config = dict(
    n_layer=12,
    d_model=640,
    n_head=15,
    n_kv_head=15,
    head_dim=64,
    d_mlp=1728,
    vocab_size=14046,
    activation='swiglu',
    norm='rmsnorm',
    norm_place='pre',
    norm_eps=1e-06,
    positions='learned+rope',
    rope_base=10600.0,
    rope_fraction=1.0,
    qk_norm=False,
    attn_scale=0.125,
    bias='none',
    tie_embeddings=False,
    parallel_block=False,
    init='normal',
    init_std_qkv=0.0207,
    init_std_o=0.00346,
    init_std_up=0.0207,
    init_std_down=0.00258,
    optimizer='muon',
    lr=0.00694,
    lr_mult_qkv=0.5,
    beta1=0.95,
    lr_head=0.00751,
    grad_clip=1.0,
    warmup_steps=200,
    schedule='wsd',
    decay_fraction=0.713,
    decay_shape='sqrt',
    final_lr_fraction=0.0,
    batch_tokens=[131072, 262144],
    seq_len=512,
    doc_mask=False,
    train_tokens=1591000000,
    steps=8692,
    dataset='wikipedia_en',
)
MLP neurons of a small language model. Each row is named by its layer, matrix (gate and up: input weights; down: output weights) and neuron, and shows model dimensions 256-511. Each number is 128 + 24 x the weight over its row's rms, rounded and kept within 0 to 255. Numbers have three digits each. A neuron's up and down rows have the sign that makes its largest values positive.
After each neuron's rows, "fires after" lists the tokens most often just before its 100 highest values on Wikipedia text that the model never trained on.

L3.gate676:098111104131081121144155130146180151104153083142136143118169161106106109095083125153120124137093113100109102079125089115109119087110123133110090159126123135110100148108109089084145136129121175167136128105136095096140136135094061141132080100109150107139186156096180153115066126129141121104121126102097148130094130124171106120118145098106162139083102094125105165120115167107120143120096098133141125094093140095097168165098109159144135096098105170163142130122131082084127111135117128124113106160139158142127154102111208153128101162107150122134098119114122117147131140107155131149132150094139119149122145156176133148113108132141128126137171114124121112127129147100121130137170123139085136077171110134142116089120136097078130107101133126130137110134133141142157159141147155
L3.up676:107110135139114116160171142130141143146148097140172103103115129128147078114107111116106109162114137092146085103165113126134118124186161117129119127090143081137112107171126125135144152164105120128123127121139092140137142120155094145132110140136187114136115136134151124153129119135120100089118154115125132180170115096086124095142118130082116112116120152106137140114141170090160149145140080105157150161068110113114128110156112122154148164119137169091124081135110127123124117139149095128103082115161175110106138139120127171175146080127101125129156123079134110167118135123139137139062140139101210082118159138149119141108123130104116120138134119147126157128129148128151142123150119094172139125150127143117144151137123100128133076083116109110114132172129098146146162139114089
L3.down676:096105122113114141159151138149140108121121101114163107115140133096105136138150111161109144129139119072089063100119109107109120125119127132127138099147128115111092118108139098132150155156127137141101140104145102122148157135115140184144119115131159086120108145107182189145109131108094155135093120144154130147121078143171108139101151147169145096128144167114121125101108141114154119134076135117072122135188126146093128108099096123153079095089143155155182097141128126152129087116150146125108162175119186152148127124112162155159111081156111064120107097100154103155146185082149114146112112118161096162174119125125132151101146201135147160138118139163099113137144157161138149171128118140147111089136133125148140148113139123136138098119129123118096112091132144144110116123118157
fires after: " ", " |\n"

L2.gate99:146158149145123135133114112098146162113143160166125113128100084110113194093181126107088086137109127139111119105106090160103113099117148093127128143145118159115155115102116128146124133132159132120092115099109144113110169097117098135147176113189153148132116113140129111136120111099133098118137155121119118155131135106146132182115087146160134157121152155124096138163175157120130166122109106105101121131120156135098130129104138092135102123119154135116123097172115143151115154100093125141147169096107134126108131112122115158185131118130132119165112112171126109113084151115120111117145122155135147116117155115127145134102105134156166088150065128132079108167115096149142122081134141108175188153133160112114108099116106104164095163141120176126141132177116119165124135160138123
L2.up99:103104121143127119103138155102156130117133127102129106125108154107139136073117157144182142086084090124102150118146126137110126085089130123157139149100116126080126123118120126130085099125128141116079142154146118114105164126129137147132112158169128129092144142176111123159136209121163091109127134176119102128154126094135123143139118122131122136130173082114112161147092114134121101131124130146114117126126105170122132138170131096084118076139105148137153116113133160136140111146107080150172143144159117122130129112120104131123135121112126152157138097124110110113100104097132101112145075119157101081175118156176116122146091151153110133143135152118093135129107123129147170144168121106117087103113138155140075161154142149106160092145137115110135096105090110082112184168151077
L2.down99:134139112161115112119131104110127102126154118104085113154080104094094112105125183138141121102129110124108105152108134104121096105096136104188168129118147108092116177185095116133111133117150163112046134124118100136121139112114119129125117138140169140094119149161105101181107152130175108104107110155101127194122120141122114132169160103149129110152124145135159128182110138158132103107096135128140129118161109118079114103131134137084126113133109144120142112131130138178183093147161105141123119135164123132147135115119153150135125115149112122102133089116116092113151123103146081123116078110112127157157119087130151137126124126136108074144164144172113166131106131136118141161143100145095124162124128119076169111122155148145133104155145123109123115093137132110141112148152101
fires after: " ", " the", ",", " |", " of"

L2.gate554:135170134105078123133166148137073148111131131131138153122092110109122099111151127132091144121096138147118121126102129111108115142136116146147138107133087149136069135123147103119137102108120079140135123147147148088143114146082127147182126087095142125110089138115159129084120098122121095126160149135142133129179102167103142185120152115128125118139122126110150151145100117099144151193139136146084099156142115100154111161150113149132119122155135126127119174115183121130133145147113116109099104109148109183115143118142167078098132113093118098138116170116072135151146156142123138123140121114136131130139120129129080075111114109132131167109127120089086100108159156153138186139134130143136128147101130109118124154129113140112122119109131183111150139091160140155090148133148139
L2.up554:145138129137132158147116124096138159100118151167103109109099122146174095098149132129103164123129166175109144150140105152140141115110141124094129127154125153162182140127125119113122124164129113141129116092145126059114135119102093154130162068105136087119166164129127106133122116133134096121158139111144099173096137116097159157111103173079136092110115119119133126081138108109086154140177119108198122107153178162160166137164139132151139131134138101137139179116150132131115146119144069107056101185135101150130104103142105110105126122185070158143140137135128134113114138133158146079101118127136132141125110107100161137075140119135158130120131103107128141150088139134108118153122162128133150147147093117128124126126113148125146134131152146112129071086157192141129111121169139
L2.down554:141150112099129167135100120131128133065149131136124141158138101134153123108090173091114168107157120109095129133114127187146094153094146170111105121096123146142128124134157144106103203121170146098097133127154081129140141167151148145109126134130123122107138128121073136135129116096102170101152136111159129161179094080114123142126115124158162133123102086136127140168130112169143121126160171141137134165092137131108082136179137155129153113140097087091170118158154125130080078156123125172146113150116113150106126117118136099127120174137115143130127146135118110123135138106112129146119123137143099155158140116123124115132140145164113137109160132151148137121142107137123154132128120086126118126141124139138127152116050129150132157130151100103157121078091102160137127138138155
fires after: "2", "3", "5", "4", "1", "6"

L3.gate1189:143140074121149169127144129126141124162100120129149106116178111077173115112137105129158115116141108158124132114119124138103085138139131103097122130108197108105156117100143119115084116138138162161094108131137138094111189158128130162137172141130149150157145125153127095121074136167153154091115161152133134090138136123119106129130120158115171121114085115132122172109120110114147146119093132111128164115130170142114115140128128131124156120092126136081117144151116153142164119100128102143120131117114129120137141157153124119139126148134123096073160142096098114138096145105106119144116148107159123118110114092125095135113131120104116091160109081134093132144143166144127157174138142141163133101132122130109141117116120133137125126156093161123154152139168112134159116120116092
L3.up1189:137123084110131122114136107180132147129135150124145068112102120102108130074097102087125178111163144143148131131123145098090123105148115180085165117120162119128135139132152141140159148114126169127163115127139137110165158146135144139114133115169081175153153115158132123117094117116107176131142140100154167143102166112150126101075154137147151070109092125116122123135164132118115153152122140128151164150101117093112125117136128153131135138136134133133110143147081114162195115115116092130119118157075131120106120153132122149121120105111105125152141097137158126092146152094149134136134125118117158120089146089094145116136139125125145151146106124157094128138114158127123097117143134146112132157139125119165164103148131125067117117114140153128136100134191129068168084144159147
L3.down1189:111155155148142100124153089169113134170124127146146123101139109153122130111053120149173155137140162123128145159134122139144135132178084130124121134102126138161132135126138162113134141133110130122124121126166157152135169164113177126086175143146131131141139121116152177106135141158111128117111128130140139102129139093113127116097131115115155159114132120070158082118149082139120139142106145116156128156107146103132138113140125128123146120126156146086152172114107131200131148144139122132123137122137133125139087123106085140149149150172145101109198141163104133147141162116124121165118121109126091138104138150146092115103107102087176163150129099131107129125159138155155137099101112128087150195133150126171128098182131161165143106155150112134140129178152128118169133137125142
fires after: " ", "'\n"

L2.gate1256:111131132156114124124121099089143098107106185179102139149143121158092140121095107109125118124114117164160149138126123124108100104135095138168095114141141161146119154168092138156113117098084136138134144141114122078106129120140129132161173138139166115133119136133130135103188101131143121070140157169118114118124158145115090142110173126148131136151108139112175118147091116111108111151132104132109102151118145084143131098117169136135125137132139171120123134146122125144154118144128125107119181154134123138106151073130159171112121113147143162095112162129099127124109100137099176131095078149103116126115108146116106112124139143111155120174120125118139118110115151138109102119116139131131126148134142101137120121147144155128124096109111123125104162185095155131155111120161095
L2.up1256:170137175108133105131122102094122107137128184123073173101117156118157151099126140097151132121091114168159162120126099143097146135152099103170093113101139146107114113090109118123115132146115123120138128146168125090112101139112106136125143126133169150139091106102144102096118123138108142091135149129167140137155127139136133093186192127169153179163106114163153114138134106134111105129144153094126123118137136142121118147110123149098113152090134126100132132155121123136137086156141134130123138105156154140100144093122096175122109136141097164101103135116102124088073160127176124122128107149100160120130099106148103147119110137109090169177112151143136101144158169148143162133133162155117102149102128074114128159110117158127149143129115133120082091152130128095144146126128123
L2.down1256:099099107120134151129113094107119128162126148119139103119125144130137105135105091121131114168106130132122160138080138094111164130133095146167131141101124115123133166100126144125106150163144126109107132085144108145087098105114128132170108123126117111116096112082149127110145126137128119088140120122158128174109130094142127175204153104156134164108143135124160101155147127121107103121133152122131151137143135111072132133103136104151112113102123124094160137131143161156120096154144098129101129087099116097158096150131130150109125096105127163138103168116112126125123138138136144113141102157125153130139129053115115121100116091155127160112114136124109139126134127112121120103116139126075122167087150127124122141105137139148132162153099115134057158152178124105129139131098087
fires after: ",", ".", "_", " |", ";", " Y"

L2.gate851:118100134151127088135133120140153144124123165114141156140110080117121119146169144121095113160135139152130171075127115138139132093149127121098134109125094119157101092134132135160107150113099100147127144120186097136091144099117189136141137159110112118126118132158140121132077075155166117108151120178109143127100104146158109125091122110137175136161116127103096156089167120168122103158152096155129111101123155162120151118091128114111146145120142108120094097118062134050156125133090108135124131157141137136155129098151146134118135153107126152121086138105125144097095133107165139133104122150138099135114163119144175143142197146104144102132127133110099123116123097094106150149145172109152102147129099119130087154177170133108140115136145101094154087103110096102108099103108123
L2.up851:135114136173133139101123110139137144106148121127151130112103147110119105125152134131144077126109162112151126133142098156123142161122119103148119093129164036123120138154134092124115100130114109108131114139109124133097163118134147154160160118123121134113131144119125099132101139171098183142155145133146104156098132125165119130109118131135133121134158120109095156093160119149141136110150121148134145092131106144089144106111118135124141158126118121138126119176128130137172134080115140125151141158135127154164124107146136117129123111136143124135111113096164134128152109138160126150098165112129125144104122128133147169130113191123124097073150136150144129118104137117139127160108127139114103132178119126143149100127138174138099139120137129133115116114128129175104124116122105
L2.down851:185114114117115104099106167050115146098131121087126115108121091140124118122155120109114102124137134098123121135166101120131159094134126114144154129145166120121106157156166150144123136130122098148111121106132144143157122130144110133097138116113141147131126108132099046143132104142118127135136131117151125136122125118100193171139162101091132139178089099119126164106120129125133119138108146132133119150127115127109088094120157119112149164129141104149133094171094115104177153131126138132103145115122128123123088174143121119081098128151131120140121124128121144101116140160125133109143142140146113117106144133148137165144121149150124147155152106108080089083133133114115122102132176122141162120153116130165121163149135168165145085115157147132148157103139125157154097078095128
fires after: ")\n", "-", ";\n", "\n"

L3.gate1392:134144093154145168140127136164148110155102127093100103166167105097113097167141124153076109178168125111126146137128114131100091100138167114141140156130103137123100145126146136100138116120140134104141102126131096078149201094088148164137149164134130135172128132113124130114150125157155120096172099152171121109121119159099111123128107127131103129129126165152073155132116098120131098108119125152156150104116116130143164098108145119153133154123124134127155140131139155155134111134118131142202113107174136084171126122157143122161143120106145116109120120156127152089102109129152104152200115133120095137111081127136169158148110147167158121102127155141122130128073148084152158080122134127168160093189141100144147117148132125120114134123122117109089122103154108116095130153151089
L3.up1392:127134101163143169131119144094124139153149178103116127093096110136150151143095120107119107112134136132106133121179173129133181165091146132123124119151159140094096149142113131104164159140145137092115127171140116140119139110114108177104090135110137124094165146111112122149128150147156122126114117191168144157141097121097156117077165116176141128129129130150123172105127136104123127159127175130176133148113120106126135100163120098143171132142146116080135129126150124099152118143144093110174143184133153062136150175125136120115128152123179159148127122171119128128118127102162114147125123120170066158101106122117138154124110149155153141130171126087133139125107175132095148127130134136170105117146062099108071118145133090118135113133131116104120153145130095140132179144140089
L3.down1392:082149074152134155129044131146146132117142101099173152199129116137080116182138107125144108138109145096127126168140108134122083096102115120157120096134123133140098175112200150128128110100133094164138136129163162137086108095101105145119122124135109137124128120117129142152114121176155125107128132138124139073154129095157145142157139126164134122153144110143079122113107116073155141120148171122149115101147084117132137110136185124154150120120138156112144126086136142124119127138119099147104119147139117125143096114182104133126117157140125100124116057123108164115123123121136123099144127140114112108095113074113160148154125142152124143115126106116155154113095122128160138145107104126131116137104096125142098151097085122111100131127144122102162133109137158141167144143126118
fires after: " the", ";", " |", " The"

L8.gate1335:112142134115121181134169106100149101120134118147133098129176142174096093156166128161139097087131127131142069133155112136133113123135138154110127191114092100133128119136121114140124136170114157135187150123101151143106149143126113136127120152086112132142105149109113142129119111094144094109155160122064130104157139142113108140127105128124088108154087155131122117118169149098114126137137136139143076094183120147161118145121141127166115143125133100161134149133095169156117162107128125128109118135153100124149125075175134116146151146124141144121109168082116141123137103147146117109132116150107128167105114096152066126141112152140182113129150155162152160136099148056101126119139124153130130111089131134117135147112068115128143100112144136055096166160152090138121132126106134
L8.up1335:118136081083099128135137149147116138157108100126106105143149118160198133138127149179134104113096148131135115116127104138139174088174145119144114134108150133170079140131073158142144104141114144107100135114112134117148137116147175115134145091181118110161149109139097112139094109110140102123152131121155118123120140128111149139166147142134126149120183143151086090166104162110175107169092135110100124096111121130123088097147134103140123122128149117096134163119090123099095119089190148137117122112129135148112143145123122093097105103131137112160172114148175168085146134137146108161126120125145107172102130190158143155127131135119165139154110131148102152145126130142155160161156103104157112171092135112174145121122138109167147120167084059126139102122131127100140138163136119
L8.down1335:145098144126142135146179103124118140120106105153172167165126166124066111133117127165110090096108124134113122142121174094111118143079164124092091124131107146144174121129145097104124127144137118131166090118113143158131122149074136145095137151145107154102134123121156121103120135120160129130161118118089104129122117161116075136148125128148138077150123150170091122165145157167118107135082117136154128137162102110135161089136179149135113124133115138088149119138138102123144130136082118148137150161126122123117187105139117124131128145150131144113127126110103102150152131145123150108089137128138124084111124118151131111162156109103150117133165112146170126084143178115119163107154136142158149114166122116127171147160097116108154130147104132101153129170141094132135145148134091
fires after: "3", "\n", "4", "2", ";\n"

L3.gate187:116131131115110118192132107115140111113160152103118180112124155160136096120146118116113158096057116114115106156124114107117147147135126176158130158130112135122115071150113163114118185136145112122105172158093122112169107170151127148117132145110092136094146109107123085086125107177150109132178135102126142140137139179111128145157140137141152106080104130131143130109087117138119126109135162104117127127153117142108149137144149099164090115142133146151149136108125103123114118063130108151128138112142141151126134149159162084162111112077100147127132121169142145151090106117150139106123143110103150152118153156124107082172132152113135155149129134162109089108126127125104135127136138092151153116123132118145137129123142124108148139141170113099107138098092156091106092125067099
L3.up187:147123134133134102159144127158148139123139181085099134127122138095156107090138137125146116141093174140141139205125138088107154127169110141121144189172118150123138126160087118104105113111139074143102121145108105122156131142161157118174157143123146118166127131109142112105126166157141104107151161119135086125128108127090138137153124177085119149106133107122066137088106137159112183119121159098149130121130192135133145148141088110154075124119059145150135128136114107133150119149149143170119109112131104165143108155142120104146122136123139128139116147167156159146114098139094119092114144108151131099121109160090154108134109143167096168161124122151136136134163146124152092137125126120144139129159162103133083110112148084143181091155124092128124137113174141140099117125128132
L3.down187:143101098119149124141125174108131169109115093108124126117122099165133103108150112154143125105143102123170142100157159136117113156143102136134089124129144125116079152139161096127123148104119111134129128140119160111110146158179120100125111149146137145123153172115132117111151143145111107105127141130137151151142051135137104119118160100158125088136107110147152131135114157102128120135110137088158125161149127139128185124122112116100108154133124116107159124138121126129080143111098127138171093101154155125105135102133115130124146130070166119118114150122140127179139167133170146116169128159106137087141146133129103110106127152150119116145156131150122131126084151163122126156130086089111111117146105156146116099120129146150134107147127099111118086148105114124106116161090151
fires after: "3", "4", "6", "2", "5", "1"

L2.gate1165:115155095119120128135132151110175094102125125132102134144095131143131111124151077150157115140100161120128135103148152158153097138132110136138065157154111104082112136109082109133134129156105154140140138134152116125118155128107092161107111093141168087110115100099072094130124124128134098093095118168106155178132114109091148152140118107157158109107111154103098135110126151098169124164122133175143133130139143094130113143136099130151190159198111099161119121147143138087148126106127097138125082138171115115132093115140078119125116160103122117168141106148105112087147080131148126130106127166149131110145142090120154113115128131110129084109141139124096133152130118156122114111144108127134162142180115121151125139107082121073141116114109071160128101133089141109114150121135066
L2.up1165:117141108117136165143139133106108073112128166151112158170089138132097133138132118132148115150132155141156140091111138161119109142141142157112134151168138068122161147092114135120150127144140150111125168141153129138159132116147126155121150082140129145130112143126125072151130141154113082077126107130102111149123146119079150103109081088117156144105122120123098117122129118078098130145128140143147120116144128115103130144132120143130114183181127127090137115134141124115138070143135172136116113155145147100165153117132062131155138156093102137146163137157138136059100088128120132136101114163159138097106165113144134112124122149140144125119122113137130144158165151115127072103167113132112129124165112149135161142096074145106126105122093087158098100142075114109122108114103088
L2.down1165:092134100091151130138152156094136146124121097158075184138110140107125134087176123137147155135092134102163135092125147107130096102142117097129101110110145109108126166101106123126142128135084147115104120138155123150111133123137095142102145112119144132127132119123085118177116149141109115127139113094134120113145163099119130134115092135168193125158144109146097164141136119103162121181068147138132152112115106152140129136163108136144148114145129097108124129126152149120099081119151143121136122164099118103106127126077120144135097155145163167126122174149107135097133109137092156151144170150134145128173109081146112124117090161105111172109109145137107138150152121121110143124095148101081117110134147152140162156138121129119137071093094134122089098087109134124135107156140119
fires after: " |\n\n", "==\n\n", "==\n", ")", ".\n\n", "\n\n"

L8.gate238:171091131118133131111127103100134121130156150098119117123173115131130147144121154120133087126131151081122106121098128130114148140088136096176157110099122117152107157113131116126141151115150104125154129163161134130141150113132099113125090085115157139157109136122122149119151134091142110073103084173145101131123148112104116107109111161121133134139121070093124153135163156098157098098127124119127117156131107126113123149149109099192103123139122120132142145119144110138154137142157085113112139154097130155105094112093168125115115112113109139129092145102116113159178111125134141157136122172114154137119138112124133134184112117147115105157159127125114141158162106091135112120080127112105154128155170117137100146079088124137129163128106158152098120146123127112127117128128115
L8.up238:148068140102129138145141148128139136129098124131192120107122113138160109171125089104131153137142148138118109141149174112100138124109121085149143122085153148129162188105099155113129106117168102182139123129175105121098160181108113102142141080111166135150157114161135121114118120129154158100126126131126090102194144117143121143127070141148153099148138136127095163119116109135151113124161128145112135110129103111133152152119127117134093174094137106141132122099156089134129158144144121095120170126143139125123150155135139133162154144138130118136139121113158139128114127140057133106164110145148096138107138159066126107129135100131106100117125129150125112128165143154103110106154093116129143118107163171113140104136159128117162157126095140137091106086105119128123096113132111
L8.down238:140160115171090152136114128124152102141056094138166144117144116081115109149091113172136162170138110142118175137101092074156110158110139117131140123116114096119094095129106098150121132149113141096123113115119142108108097162145132189099132150141131083097117108133081126141128121143120116113097113120105126142113130160130155176113122110173128136140116131143140176129110149140143130151156122147126169132110108135149105098107137136154113109147128173150135115089115142118146090116132160112111106109123138138118132132094156062072154101142131115112118149099078163151150152127099137140127162079149117155097151137104138119149105168151113144141148158101167127147148135158126129143110153140145103125155133103148174122104132136169147129146143141133136120130103129103109145181158096
fires after: "|", " ", ",", "1", " |"

L2.gate882:150128150172145110154141141127102143121144169138127112093152123140118146136125181134125137133170139121121098131116148138178107104146153160135175103119145131120124102053145066114147145132120149145137122135095125095116171134142109105146101164159119092102091110131139178121142130119112105122141170143114132106126172166145113134122117129132085139123139127169141182152093145132120141087127109108138135110083113123169177097145120110091083158142109154128102158110128106120146148159102148119146119130139159126131147118130129150119126127160125126107105115129120097165116177113158114154092147140124127145085125129093125157102144130102192161144121105116134181102149149082119100099116159117139101159168141171174123150125144149126095134112126113101171099136146118125098141133119148
L2.up882:152143143112143146136113118126115154157117163160146150129115120191157071154119126156090147129132144116110179134129121150185128173137120160134139108100084140152132130135130045123111135112103110104135158145107119125158139124115128150119104175145121085111127109118115116138147108088128153150121152124127116104115139113141135135066140162141109182114146154131107175132106152122125113114155142097126140098127132124119178068158156135122140156116104168154078120117121096113159116131137157140102124111135139149098103137172089174187143083114101136132094088119125143149123107117113117097132138145165075103126187123158135125125078168188172122115101128126141169090121098117098125147078150130089127110108109143111128123094119157121142164099099116109135080129097105140091126167118153
L2.down882:107136090126118129141128134127119124128149138146112126127143157109152107102142090147097161163130135143136151161148148098099137154076123149148148085112158117138139069175113131106119153102118103117099156143132122103183179114151145101101151115133104121156098106163105046109142112115126127113147165083127112116071110125121120157114141170152118148158090136102150154119129116125154127147157132090134111136140152112131154083124133189143106149125149129131090179112099144115130112118103165130115140108131091159129092146136130169113150133098062125131142135115117146112114116124108119108134127131136116106170152152139112116120118149175121101142083179147128181130094140146149077126153151131161127129134115127122118081116139136119120144135120156099139138118108138115096114108089150
fires after: "-", ")\n", "\n", "1", "0", "4"

L2.gate1510:131162139118132138101138143110163094113144128134171106086158131113146119119170152134129121117118125106130139123150088167097097174142127103104147141164146173097178154141121139125141143117147144068173147131113115173118121081137159162151137096147120109112106097073125144127127103109120122115120135164143085131147113158109137120136120141125141148116147100140108134127110120120124157177161092139126101123130150118135091157144141115105086162147097083135123121137117122171090155125124163096131146153124119149127088145102094152126103129129130115178149132143147116103126128082094121101142087143127172124145177133151157115137112120109127118083109150093124099162100143164133116128120089102158129167127060146147089147161104118156181090128159172151150117151118120132109149088139134
L2.up1510:155162131121124121100142133133116106123120117150118136133118166087136134128162186118140130144120100131102114127084065135149136130104147100113097121124103092147143129171124112123158134126132132141150138109104136144130133132118125142130108111123119177117127107123152165112121131151148133113130112143068140161133110136147101090084149112117145153119120099116066125127151138114107108144107173115146100121150156131142103131132112098131116144128107145109125096153097126134162131086098092105129096128114108117155074091103178128151162164188110099134145175169125140123112115128180110138130176094116151142131098145104144110098084079101132131124157111093133104154145134145122094128121081179098124128118138122119109125082184127123135095154127111118120123138123100132133161117121109
L2.down1510:122115135129090144099131180174148125102125110129137107183121208136087134125150149133093116132106146108130090128144125142136125103095183089111114143132093111126121141154078103151142150144136125123138145121137164159152120127094135092134119180146105094157122132152122142151133114148123105141106135161132144124086154141167137127115144104145144131137131113138077142124142124082101134123129161142074069099123134146096144158130112106118146132120111138128127149159132139158129115137095149144153142094139128148112118093102059143129083133126099114087123110148112142115060149099134158141140156163089178101096128058127159085094100136136152104114110146145137148151157136127125085121131157108126126123156180141140151110127149112158150134095109126151132156086122117108099137104145105
fires after: " that", ".\n\n", ".", ",", "\n\n", " =\n\n"

L2.gate938:123147110105129132158147128135130151129106125112126112143137112141122123128147129107101133153162114090115105133066125165139170137135167173113150123132122113154124140162153162175108140141143146150124124100111136134155119130099120138133144184139149108098065162088106138121100151136117131119077143128153176122104149099173139104142150147174148118092139124111150139153157094108129092142152161122101114119123157090167127143105162134098094110108084137099147113190151125073152143125157177127114128139084122089132083121103108175086111105169111129146123143150087125105120117115116084152114107120080130149159136140095106133138146119145107122138140102117098146144160127093124082131159152106130141121138155172117130112136132146080136112112112123135093116118077133077095159116126121
L2.up938:111121141175125072135149153096151133134162102157138114136143128135158169110130111112115146144121110126118123155129130149141114133099178129102142125157099110102135145144121105122111106091141113112131100115090145126117113120138135130137173126145117144111138108164169100179112136103135130103150169121081087137134159125113144120129132129094118125110122101123119152146079164127082144110138089175147147152155125138121137129130112136132137097121107112125122120115104107108146119130144126145142147094097108116143086100144125114127122144115155120136170102165108138151057105092091139121112069155129151143109138102097105115150114165156092087155112090114127115177125149138118161125141106104143122129076150108137110133123106127094128139159145138103106146102104124126137112154118115
L2.down938:090142146090155118110169111138104092118160107110107112132142122153124159084138149124087128155151104104124102124118110133114109146137119100113136139099119145126109146108137129154101130115141132117146119125106098162137164092090171142112100137134135111119155129129147147142159150121104131110112134137109119171091105141142141166155158121117173168124108125147151108125106199120125168134131149138143162132181176121083128140088145126106134104104153082128159098167147122129127162118137122137144124120091116106120154106125134139141109152118158096125159141120109152073159075137152131113134135143136113113140094152116149085166143159157100131080170112137160087126142153133121082119135112069126134090118122143088084083109140127119163153131126118141078086149166131136151088158179073
fires after: " ", ",", "\n", " |", " ("

L2.gate1380:103121124179104084127113119117086122126135119146148131108087114138163115118123124139106146158109125144149109113105147179153160129152151123116161145125130088132104142119110116109110126130110109133170095146151155145125130138126132147101110138168092105112153143134096142089092106072126122136175103155149114113112156163155114102133121153176117109134156127087138132108129134110118170132134123117115103104186116118118129122113113132124122170121092131098073071099125170077112104104140076109145139126099128153140098127134130142146152159142107111137145160132115139120133132120177114137163133151177146143100171138177112161138138125129136093128098095068113140130122098163121139140165189129127131098161145148135140136137109096119158104120155107081139161144137072160117142166108143
L2.up1380:114126103195110096177144090154099117132102155133147119148142147134113129157101145142119142129157143131121126116123115095145153117105134147128130119123147112153105145168143135073118134121126128174173121134150113122134129089069147148115142156123123142177136139182123158098095121140091135150157159153148088119162169116146124121127095107169141161152117113123076144115146114157119151125156152139130101135156096142122121095118102097089141183143117156114132091146146147100103114116113131080148126110133155182132162092152153154147132135174122145130125134132136109119083127130108098128158137163152101127087162135172139137138133131135164133080123126100091140081107138145110128138118186107163147127121101157141108127119090148098129079108103108130144128151139144145108129150126129
L2.down1380:136158124139136086145141084124111103119086117150146108156127170173126122137109159138133122131107108143132136095132101124147173109121182110129111176095152115141139144197102131102127154103131128127150158131107084150093140102132122135106167155118115125173115111168106142120087129131102127144116133127187139156141126081136140106171106108157118162127069150099059130139146085142126134111133137129136114116162105131132113100133142136124137102120153148087110100093111097114123090129094124159128167076111122158129128105114175151141128141148133120147105152092065145148102127149142106134150162144171134130111166137151118134139134125105154141138139135089146159125074126113114112153107127125136112142112129145136149184153125125109115089124107142118147120118136124116115162176098144
fires after: ";\n", "\n", ")\n", "}\n"

L2.gate802:150101143129120092119116076152136125095115128112147144117113093117144101115129119124096130144120136146101147138093107129191111124203138110092149122136127097125128158115131134110154123165149155158110125144134125172076118146121113150153102147153142118103150114142122152109143116103081149157142115137110121106135109102114135103120139110161111157108105177122066089155106101116164101119137099155118091076132122122109095128141076189084143140108102146110107144099098130108124108106143121134081160094108138129118142117124160151138118145149101105082143129107138132135112162121102096145139122133109118145105095069141137120120142093119149123161089130100136073141136106099138110146135164141138100090151136176078135118112109096076134111152109105116145093125147126133158103128093143
L2.up802:112158102124151122144121153136162126145146122146134136075172169163154131118085155126119109142120104115124110165131132116137132134093143137143156084131168119110141154143160128154072147116117128121148126143122137089139136155137119132121071148099116140136151117093085103134101132163128152100122110095129096145127127116144174150151155129168153161124145105115141115157127152126104125104125172127102106137146119145127123139141134123140146133136124152128109149150102150096163131106163118127148119156098155163120152122138101161179128145112155160135142127122117099099128129111143107154148134145131151099128092138130124098168123134102106108164089139140140178133102125123154069130120091181125131124197150165161130149134124147110104121140099139122132145125120110146162119114192115
L2.down802:160072105099139164124157120118137162118155108121124112157152163130119151124104129142142116098145147135123141115123129122145150128126104072129092124064121134145157119119095132090120122119116130105160148068122157126113165119120141153111112178150128106140130140088113140105106203123125143099123135107148142143161175146149145162107146131126116145175080110089108132146141129104101176095087135143131129126159106111142137119135165127142110087178146170106128196132178119138096091134111097142106197053095137148130074114136114115134145139135151142116142130098140144164088121086167126083131101135178157125119141133138144133143161110173172124125137131136159138132103095130151101121120148131130127141119141141133120108158140148088122133146131147118088128128166106101129138149153127
fires after: "\n", ")\n", ";\n", "})\n", "}\n"

L8.gate64:117096173139094116132112097107111123198093137112143133141197158123133138125156171137146101122147119101120097095129066115150095121129127103121136152132158126135088152155148104115134121120141104124083129131117073105115139141155086142138157141092153093157150113102119108150084149104132153136110124104097112094097075143136130100148152153147144105141135100119133168143084122136153120147145149156114125126156144125116120147108100120175173124109143138140134145108174122153160126129114060141090134145128139134140141131132142161149078192130168125131156111114082193113134119110122154098095108149114108116119121102119123148129131104154152127094131118112131147109158154136155156167120155108135161103145137098147139139074119136150102075123120136181081135079121130128147194141181128
L8.up64:127121130130096115110190079136159151152100081148135112147124136143135138146149139109181187147139125162114107111147143127149183107162114119109103093153131116156117131125130120124134125104108142121120126145158109143111143122131145114128131122135133119137165150191100162140130136092113176119124127094141110121148170111114092143142160179143165095099109130094139161098107125108131081127139123080151147129121156120128126113131103138131103173112138106132111115118121159128136138126122113128147135119117138145120094146118113153163112087143139103092173083097171105121140159155135125117131124113131191100169161158134176112126110148147112152167123143097120114085157158156145124087133130117132119144084125154142169134130101117124149105131119098100118127127140146168118146122139118
L8.down64:093112090159139147107119128099096124151105128135142100137156106146127113154135143143098128139130112117094183157167125154086096104144139183103113093151125125104156154152104116101081157091119090135106152109112066112135084117144104138188096111135100125130145131110125082146135128110107125134106147123134136149133119121120078142136156144142121130120136123104174150111119111121168127125119145131120078145089121140100115127101136143148110121091128145123104166117110146139152174126118164110130122121203151087145128142128132147167096118096098116111104121121096121125148150127113089145143132134132140123135156114149108120119110101130083110112120099097125068141136124150127155141124116119124112114128102135136141160093122115128148127142114114144105130176107145112122106165112129
fires after: " "